config.toml
bias = "none"
parallel_block = false
init = "normal"
warmup_steps = 200
MLP neurons of a small language model. Each row is named by its layer, matrix (up: input weights) and neuron, and shows model dimensions 64-191. Each number is 500 + 50 x the weight over its row's rms, rounded and kept within 0 to 999. Numbers have three digits each.
Before each neuron's rows, "fires on" lists the tokens most often at its 100 highest values on Wikipedia text that the model never trained on.

fires on: "p", "r", " under", "ro", " of", "m"
L8.up1060:475448525522557451448573419509485520522496447506470496507529475566555449504504575433501443535498493507523404431530525463550504448472464635536501477549517467454515487535578471408447485487439547542454484516638562417526634472506389544501503429517432435496482524601473483408448427426487513465517485492516554479451540483609570528511527505476444463612469486580485462509460439531550541523552

fires on: " |\n\n", " down", "erous", " Town", "ribut", " =\n\n"
L2.up1270:437485504433420467511515520540493399483462516456540475546644409460533636532519564504497559527478494423440522492572378539515566513482484560493488469516513536537509503495436511477539537540493523435504434543502547535484538625463524462482449504444469410388512512612543502458511503464477475461459474502433415457479529514488506495594488465457493468485525444496453537440459512469458465510573

fires on: " a", " the", "a", " Japanese"
L4.up407:390461471412446499501436528501467512496486409475507483547603488507478482489488468395448490526511545462446438501588510444507395529500603445571511441471523536544446576510525566546526508459605541434549561526529455475582468515527447450415535458503516575513432521434430523542544425489492576454547449506481599424499508549509432508464608463494548524585502495591505534501534545513455527493498

fires on: " Science", " General", "ware", "ells", "ife", "ivil"
L2.up72:445530513493489502578596530549521581422439475476479371544518498530453457460446517447466515454465497447410488564482553589358554459421396440485448516600486543525460498560542546500483516493458529425542437543516566540559493557413470528487545485586403552494447490546489516589630520473411555479478539452513514561538489467486490451479488468557470516605476497523561477555439507443443595603510

fires on: "en", "y", "k", "ro", " of", "p"
L8.up368:545529471471477560518533512515534476529427529489541513521588528563505429512416569526438499560512483491380451454527506493531510467443542483572459527483519465491512524506469389469473517564426507564400439481534522448517497463583484569476443494566533538406545530611446526468606523516516535505460434551466519452546520441470509498560478544461445448509444519476509529560405515465556496508473

fires on: " the", " a", " any", " best"
L6.up260:425511554550552485538462559406507524515495448571560481526576452516576444644470493462514502559545550435473502529467511535547471542443524469561563610536520495463428466465528602465452511527535570461488432577508509477574527543489490499465469428498465481475451500479469488503498483491489455531523531540491572526606513483479605439495577455522536517510496449589408554415431499528551577513555

fires on: "en", "all", "an", "al", "est", "in"
L6.up347:573583514434531352437528481408617571483508570504522478491515500471622455459528503520534459472584550452391477474484510504581493525536525567362557538495560580547494501455508568463521556485465514530534548568472578557479539486445472548486469510523510411453541463412661474441426530532520557487484600444430501473520448530529487473482456558547451474446402455534445586514435419462522477579610

fires on: "an", "en", " A", "le", "O"
L8.up124:449564544529493483508486450501554543544496578525397506501561423519581440566562457446509437521528460537400474533435562505398458456451427509470436526513601532561450576445570518468521508524446514475596564481444468511436565469473484417453446517501491506499584509476526398416505523442408496484495460479498484515481464470471506395478534524561501498388523456564493488575500452468473580571524

fires on: "or", "t", "–", "a", "im", "v"
L8.up1477:574451559432453478560510530483473458508522506435562328485549517548490492482460508450573522551579486502452428463512373588431523527563504551478466520457521461522489422559492459486535486419466544577555495421485458476533632423469576477498436501483485539454564564463416510458567536510495411472542394511402451495452433489458484549544434456570476538518569436612510453474590504535489537594511

fires on: "ue", " to", "an", " third", " for", "ore"
L6.up942:451463551462516544513550405479510488550459506450474415513560603487585450455600441476527525417507539454426498532457513443459582526566480492517494497392469426507592506511492460563423484586517527488481486438546463550475442461478512528389446518448506402527485507505438569543523482440467439452488529599476438555496524504578428498509566520445575552512585551537510570586555428460560455456495

fires on: " other", "reek", " every", " children", "isco", " Angeles"
L4.up572:516482523471484546445528455530450431445465484433429517500544492562487513451542528541481425596458397539516515474332429516563470588612592475490424411476391486611522495427504542503449486449547458554501493542472563517509477598558611617554453500476511507396486520485532555600489484497522473454629552525499590496528474482504447569581476486530517401525515509526431468498430550519435486571519

fires on: ",", ";", "c", " |", " and", "."
L8.up918:480542517503439476506548468446499553508525497511354459533606476439443492451570526467520472505506523471493484499603600537530552562433522572470466455541511365463465416536453570455563547494508389405551449421449477579523549493577476493549373432557515509498564443494477398557485504533441508396472516491459445485608515530567494520437506515461621478431462493531501434554460489487490541667443

fires on: " of", " to", " took", " ab", " married", " for"
L8.up64:475492565481524556491602533514514471478482498486418462530525458516515535534537486499425591513472473428408493568499476566466475427364480510513498412455497508517499514576406486517349505550511447547468515456491408488468471476465579536493441507512484451435600525549375584495575482493465509478413522535529499515512427490505438447448504520519582428424473508502459542456497429446528521498531

fires on: "anc", " oper", " business", " product"
L4.up570:506523553523469455577430410474451512420512451438596448479541563492527566480455506468614477445559543453537488505522552488557575445512594574537533533501494417480362521493516540421467537518466542528484447483444454522497515460510525449496486532496516483668466499573563503458521581533466520436441482510475366475481480534610385443494488486537471553502523401453530523481525323443444487542498

fires on: " |", "ore"
L6.up1491:527464539538416494483521450506418533498499516645587467459409462540526426474444438465508451551513494562465499444485601571556492560431425393461495451487526542429457512496376585542466516476584488516573562535529517594543490519523503478540458575509470514508469486479489525412418480460446572548470502437481498518479455516479462409430461434443493534512517514533474448509512565479575507457509

fires on: " ", " |", ".", ";", " |\n", "\n"
L8.up1058:474505453550442553460520519444466478542446491503521444571581484477540506452498480432497461524570443583530545500503554541463573550496486535493387509453639507512549482537441534547547530594468544602474478454499422534477422484469558498493486463486568529408472466504504457478468547611479485404533521481444429601484510519520536562473506596462675417490399465478432545477443516504502412563462

fires on: "O", "Y", "E", "M", "'", "S"
L6.up377:405559398461522453627466462445501365463463448490476508513520520500467536494473474475495476418514504550516524593425456552478468486525590495477511466580603593486492516512508558478527537526418543447520558581520502530546525508505448544519481534426485489569535487433501429602539507529469594526555536477502584442539507471405515501498567476488498440572495445446502545544405478602550482494434